Weights of a small transformer language model.
Architecture: LayerNorm before each block, learned positions.
MLP neurons of a small language model. Each row is named by its layer, matrix (down: output weights) and neuron, and shows model dimensions 192-287. Each number is 200 + 30 x the weight over its row's rms, rounded and kept within 0 to 999.
After each neuron's rows, "fires before" lists the tokens most often just after its 100 highest values on Wikipedia text that the model never trained on.

L4.down392,168,219,223,248,209,208,252,205,145,166,199,222,228,172,185,221,191,180,210,178,198,157,235,231,181,208,201,224,170,289,164,118,192,210,217,200,175,197,172,202,175,181,171,120,223,199,253,193,141,176,181,198,211,200,191,193,179,168,144,183,244,199,188,239,213,259,197,234,206,247,153,197,200,173,157,200,175,234,193,180,181,154,211,207,183,193,193,206,196,225,215,181,188,212,257,273
fires before: " |", "|", "R", "OC"

L4.down804,134,242,247,235,170,172,209,233,138,218,174,225,205,205,169,175,191,182,172,175,193,170,192,147,179,202,155,184,198,254,192,218,175,170,217,241,116,199,204,169,231,287,135,226,225,172,148,219,163,188,126,212,187,213,167,161,216,123,232,193,244,173,193,192,241,264,193,182,232,241,206,164,236,164,212,228,205,226,195,154,132,205,235,174,182,214,193,223,167,245,217,196,188,217,221,164
fires before: "|", " |", "|---|", "|---|---|---|", "\n"

L4.down375,129,212,219,143,245,171,194,250,192,202,219,146,190,187,208,228,181,186,188,154,191,261,208,174,213,196,172,138,220,208,217,185,203,185,183,236,166,187,220,230,218,223,201,179,226,186,156,166,121,230,207,195,172,214,171,236,172,216,230,180,200,181,197,212,204,202,185,145,201,165,212,199,183,251,154,203,187,247,117,125,225,222,189,235,279,219,153,184,191,175,156,246,232,220,166,212
fires before: "|", " |", "\n", "|---|"

L4.down992,186,195,171,185,170,171,227,161,173,203,210,161,185,215,168,205,168,225,211,195,196,214,200,197,228,233,182,179,250,216,155,193,170,198,206,206,203,203,195,225,173,264,236,152,247,211,192,203,193,238,179,229,176,170,201,201,212,200,224,206,185,193,275,202,222,225,223,238,189,231,187,206,195,214,183,209,184,195,213,194,149,250,220,246,156,244,179,213,207,158,123,168,177,233,180,194
fires before: " the"

L4.down1003,215,194,162,176,183,203,209,174,244,191,202,246,204,225,185,189,163,260,235,224,183,201,211,222,187,211,181,196,212,195,225,215,198,180,216,180,162,217,258,159,182,155,200,198,203,158,192,210,191,190,263,195,211,220,187,170,184,210,175,217,197,237,215,193,227,253,246,206,218,190,213,227,186,222,207,200,229,199,235,224,173,178,219,197,195,182,185,214,218,229,233,166,230,197,186,254
fires before: " |", "\n", "."

L4.down591,174,188,221,226,212,180,226,214,181,204,177,279,148,179,227,149,200,116,184,173,191,219,240,209,241,185,179,143,213,210,172,169,177,246,230,230,194,191,181,165,207,165,152,205,240,205,265,174,196,205,195,210,179,188,157,208,241,201,194,232,251,227,179,233,136,160,239,176,149,204,194,203,233,180,218,209,177,206,121,190,201,164,214,205,212,172,237,186,159,157,206,199,225,184,196,176
fires before: "\n", "-", "|", "L", "\""

L4.down947,170,208,205,171,232,196,143,261,171,192,170,233,192,191,226,222,201,103,198,201,190,179,169,197,172,163,178,204,229,189,163,197,220,203,210,230,136,182,208,236,239,229,185,189,224,224,230,245,216,212,209,169,208,220,220,193,178,189,252,231,162,258,195,230,182,232,185,181,195,174,206,204,217,236,205,192,200,171,196,143,155,268,190,198,170,147,212,152,178,209,176,148,186,232,201,203
fires before: "\n", " 0", "|---|", "|", " "

L4.down559,208,233,191,221,189,163,178,192,217,170,171,165,230,187,210,270,207,204,233,185,180,219,157,173,179,193,178,243,205,221,201,217,172,221,198,210,202,187,232,178,218,189,181,265,192,168,152,245,139,228,175,193,190,237,169,213,167,178,186,200,207,195,207,208,177,188,205,161,198,212,242,207,202,156,208,176,211,133,168,195,211,196,233,246,202,223,179,164,188,223,220,175,208,219,225,113
fires before: " |", "|", "\n", "|---|", ";"

L4.down1033,162,206,217,199,167,176,202,203,180,176,245,218,236,200,257,197,222,123,217,220,170,150,235,196,205,206,203,288,188,189,152,193,171,192,174,168,248,205,152,225,217,171,228,167,220,165,171,219,220,182,180,218,183,201,253,209,205,222,237,142,179,201,234,201,201,162,143,212,183,255,222,154,160,214,183,216,191,203,170,197,228,240,167,206,240,194,220,151,193,192,177,220,206,166,221,181
fires before: "\n", " %", " |"

L4.down1130,170,210,223,224,215,116,164,220,191,175,217,126,197,194,222,216,217,181,252,171,243,213,243,193,220,162,229,206,156,217,198,221,208,185,143,189,183,173,163,201,232,189,165,173,206,162,113,225,178,183,162,205,173,186,223,213,156,221,143,141,227,166,226,209,211,213,214,172,217,221,229,190,221,197,218,222,155,215,171,172,226,187,225,207,184,175,238,182,201,229,140,158,211,173,131,155
fires before: " |", "|", " Centre", "\n", " Boy"

L4.down498,187,186,144,227,196,233,211,175,217,216,207,194,183,231,179,230,197,174,197,204,226,189,205,194,222,233,217,222,238,216,199,223,250,180,201,260,246,213,209,217,231,228,191,138,125,216,135,193,238,277,260,180,158,162,214,215,150,227,193,202,212,203,209,192,222,246,196,178,200,209,175,254,237,172,229,211,194,249,150,232,171,198,136,181,205,188,208,212,222,175,157,200,186,181,213,226
fires before: "s", " |"

L4.down1198,173,206,215,176,147,206,203,260,202,190,193,148,200,225,185,217,187,192,201,188,175,256,249,181,180,244,212,187,209,216,218,219,191,214,175,184,138,181,198,259,212,140,223,108,236,174,203,203,215,213,199,200,212,243,178,199,250,209,192,186,208,190,213,183,204,193,188,169,192,222,222,183,167,230,202,234,180,205,177,154,198,232,187,234,237,182,215,179,157,185,181,157,228,242,234,216
fires before: "|", "\n", " ", " affirmed", " |"

L4.down1380,172,218,232,219,167,207,237,174,171,214,193,240,221,247,204,200,164,234,186,247,200,197,193,222,238,188,242,158,213,204,185,188,185,163,224,195,158,261,183,204,218,232,152,161,175,195,208,154,201,177,149,188,178,224,222,231,199,146,173,232,268,154,213,217,224,260,166,168,208,214,223,199,187,126,158,164,227,203,183,212,211,178,196,234,167,204,148,170,242,188,189,206,202,165,187,184
fires before: " |", "|", " 2"

L4.down659,209,161,183,194,191,227,200,240,194,259,157,207,178,180,218,212,178,186,197,234,144,152,211,198,159,153,204,211,153,211,229,195,201,202,199,237,135,165,152,184,220,218,143,173,183,219,183,185,228,191,214,218,221,197,170,247,197,184,194,166,228,203,224,226,159,192,184,207,210,231,253,241,155,225,181,187,203,199,197,204,197,265,214,187,166,196,196,153,219,190,208,172,186,203,245,163
fires before: " |", " ft"

L4.down1042,203,175,215,174,233,212,151,225,229,172,227,170,162,185,201,189,215,166,210,206,220,231,178,196,212,174,180,181,221,224,212,177,156,161,192,230,200,207,174,242,262,187,182,175,194,195,203,185,229,190,150,187,219,262,225,216,222,195,186,183,184,147,209,183,138,206,223,158,182,162,222,195,225,179,196,268,212,217,227,188,218,170,209,203,281,216,199,195,173,192,172,197,242,246,246,204
fires before: "|", " |", "\n", ";"

L4.down50,216,198,257,217,174,182,152,223,195,215,189,221,193,176,178,151,225,188,205,220,226,194,234,236,232,181,215,189,196,206,226,215,206,185,200,132,178,201,230,176,149,186,202,167,232,184,244,204,223,204,166,216,194,224,196,249,189,189,204,210,236,207,210,228,199,231,262,163,229,182,218,169,157,231,218,211,209,220,253,192,175,186,205,167,161,198,188,228,201,236,150,223,208,216,160,191
fires before: "s", "t"

L4.down638,221,262,216,198,222,198,194,195,143,203,149,204,138,200,192,240,253,180,226,190,197,165,223,266,186,175,240,220,209,162,186,236,200,213,159,214,217,190,225,212,193,184,188,220,215,209,234,228,205,206,172,207,174,167,213,231,181,216,161,187,229,183,187,227,205,188,220,219,209,228,199,237,197,197,207,179,245,199,203,205,203,210,140,200,206,205,202,206,174,138,218,237,156,204,192,177
fires before: "===", "==", "|", "=", "-", "tah"

L4.down174,190,198,183,153,186,172,195,218,186,255,218,214,217,195,162,219,174,175,158,243,213,199,194,222,159,223,248,161,216,173,245,222,173,212,237,214,190,234,230,190,181,243,205,203,218,202,176,168,183,196,209,207,194,253,184,152,198,206,187,162,143,243,184,181,234,209,222,195,203,187,195,213,170,167,195,242,212,256,206,237,176,179,146,219,209,196,190,223,179,175,182,146,214,198,248,221
fires before: " |", "\n", "|", " the"

L4.down1291,196,223,234,213,171,200,176,143,239,151,201,227,186,193,176,195,287,200,247,206,180,208,121,240,168,193,271,187,245,186,193,184,255,218,165,219,194,219,243,146,209,197,182,225,198,192,218,216,266,133,244,150,183,198,184,201,138,202,214,176,181,231,190,238,223,254,146,170,218,225,226,251,211,224,183,210,244,193,150,244,219,221,183,182,200,265,244,176,246,181,245,181,208,298,190,238
fires before: " |", "\n", " 1", " "

L4.down1274,166,192,208,198,162,251,151,218,214,155,184,190,177,118,224,220,233,220,202,192,161,223,241,172,198,198,211,190,191,187,171,206,238,220,143,141,223,244,195,172,185,232,202,164,234,234,200,266,211,198,193,206,225,196,199,259,183,189,160,233,196,218,210,169,191,234,226,286,187,124,218,188,233,197,202,231,227,196,213,230,205,182,229,225,194,203,235,232,178,181,203,185,238,210,160,179
fires before: "s", "m", "Connor", "t"

L4.down1263,228,218,184,175,254,211,144,180,208,154,172,200,229,227,188,215,255,190,237,261,191,237,266,205,159,158,163,186,173,155,206,168,190,186,206,244,199,210,177,223,189,219,131,183,241,166,148,234,183,175,222,226,149,245,193,183,153,171,212,201,163,214,216,215,238,171,167,156,220,132,205,196,184,190,192,190,227,241,216,184,217,205,184,249,166,230,184,238,234,217,211,172,210,238,147,208
fires before: "\n", " "

L4.down633,166,166,228,169,223,188,192,240,222,188,225,207,185,191,177,162,247,193,212,194,238,225,204,235,213,205,211,241,138,223,239,198,168,275,186,185,198,221,127,233,207,153,194,175,205,174,200,172,239,193,223,196,236,215,188,235,184,151,228,243,215,236,223,165,199,192,181,178,173,193,201,210,150,279,211,156,210,252,158,174,190,169,173,193,235,178,167,189,197,194,201,204,244,248,251,178
fires before: "|", "\n", "-", "|---|---|---|", "|---|---|", "\""

L4.down69,222,210,228,194,208,214,178,212,212,160,184,174,215,187,153,267,267,198,220,143,233,201,275,206,189,225,180,192,188,162,201,202,175,171,156,224,217,221,206,189,211,186,244,166,216,238,209,170,254,205,155,171,185,166,158,239,166,132,256,207,212,173,224,228,185,155,197,201,164,208,182,177,165,152,198,165,163,190,194,200,186,233,166,262,190,139,206,195,178,237,202,215,218,247,177,211
fires before: " |", "\n", " (", ";"

L4.down944,181,303,159,196,211,168,182,200,224,156,219,180,235,204,201,245,202,235,257,186,188,185,196,174,189,258,220,154,117,203,215,233,194,200,188,221,152,181,194,207,251,221,168,147,250,164,205,184,202,168,142,193,165,208,212,205,215,239,201,213,145,182,209,208,175,193,183,133,193,239,236,133,182,246,194,235,198,206,205,189,233,204,173,193,159,171,219,171,177,158,175,159,193,206,214,203
fires before: " |", "\n", " "

L4.down746,240,198,216,223,142,170,224,203,159,166,246,180,179,208,209,197,192,198,245,148,217,176,212,197,161,136,163,210,179,232,146,225,210,195,196,210,172,241,181,184,173,194,131,183,228,166,208,217,177,195,199,200,221,208,206,167,169,229,218,188,209,213,210,227,241,193,195,172,179,223,225,229,177,217,220,221,226,179,167,246,196,180,228,211,228,204,178,212,229,168,173,197,214,214,230,154
fires before: " |", "|", "\n"

L4.down734,175,175,179,250,164,201,176,220,168,213,225,197,202,199,227,223,285,181,208,192,224,215,145,180,198,191,179,177,202,217,186,194,209,184,142,250,203,184,220,213,201,211,162,184,206,155,228,226,137,248,171,218,195,203,161,179,176,226,222,151,219,230,190,212,177,270,239,185,214,200,216,217,159,247,195,204,214,213,215,203,250,250,204,176,186,160,248,196,196,191,158,204,175,246,210,201
fires before: " |", " m", "|"

L4.down314,173,225,176,166,198,191,217,235,222,186,216,188,208,212,233,149,232,207,220,255,179,139,244,187,212,211,223,225,226,179,239,190,179,185,204,201,198,164,211,147,215,172,192,197,214,182,144,210,187,211,200,193,205,155,165,197,198,225,231,196,171,211,197,233,185,192,255,160,238,173,222,238,186,204,222,195,195,168,180,204,160,222,230,239,183,202,224,183,199,185,153,194,188,235,213,186
fires before: "\n", " ", " |"

L4.down1374,219,209,165,186,204,179,189,243,228,202,233,141,216,157,228,211,176,149,203,152,205,156,198,220,194,206,233,217,215,199,179,212,201,162,247,199,220,187,197,241,229,213,161,180,171,180,205,197,185,182,209,172,193,169,166,218,198,184,185,232,188,195,184,210,180,172,144,232,171,185,204,207,194,184,228,207,193,198,197,183,224,272,287,246,152,153,233,211,219,181,230,180,194,190,171,245
fires before: " |", "Orléans"

L4.down728,205,195,212,160,220,217,129,210,229,167,139,194,241,202,255,238,139,191,202,197,237,210,220,191,225,159,179,175,208,206,172,232,229,214,181,214,212,182,257,260,161,211,286,222,172,205,150,172,184,239,210,192,184,233,181,205,185,176,205,224,223,186,198,216,208,179,200,187,189,235,247,200,244,248,195,160,228,189,171,229,186,229,159,190,196,188,204,200,212,180,244,199,224,210,143,218
fires before: " |", ";", "N", "3"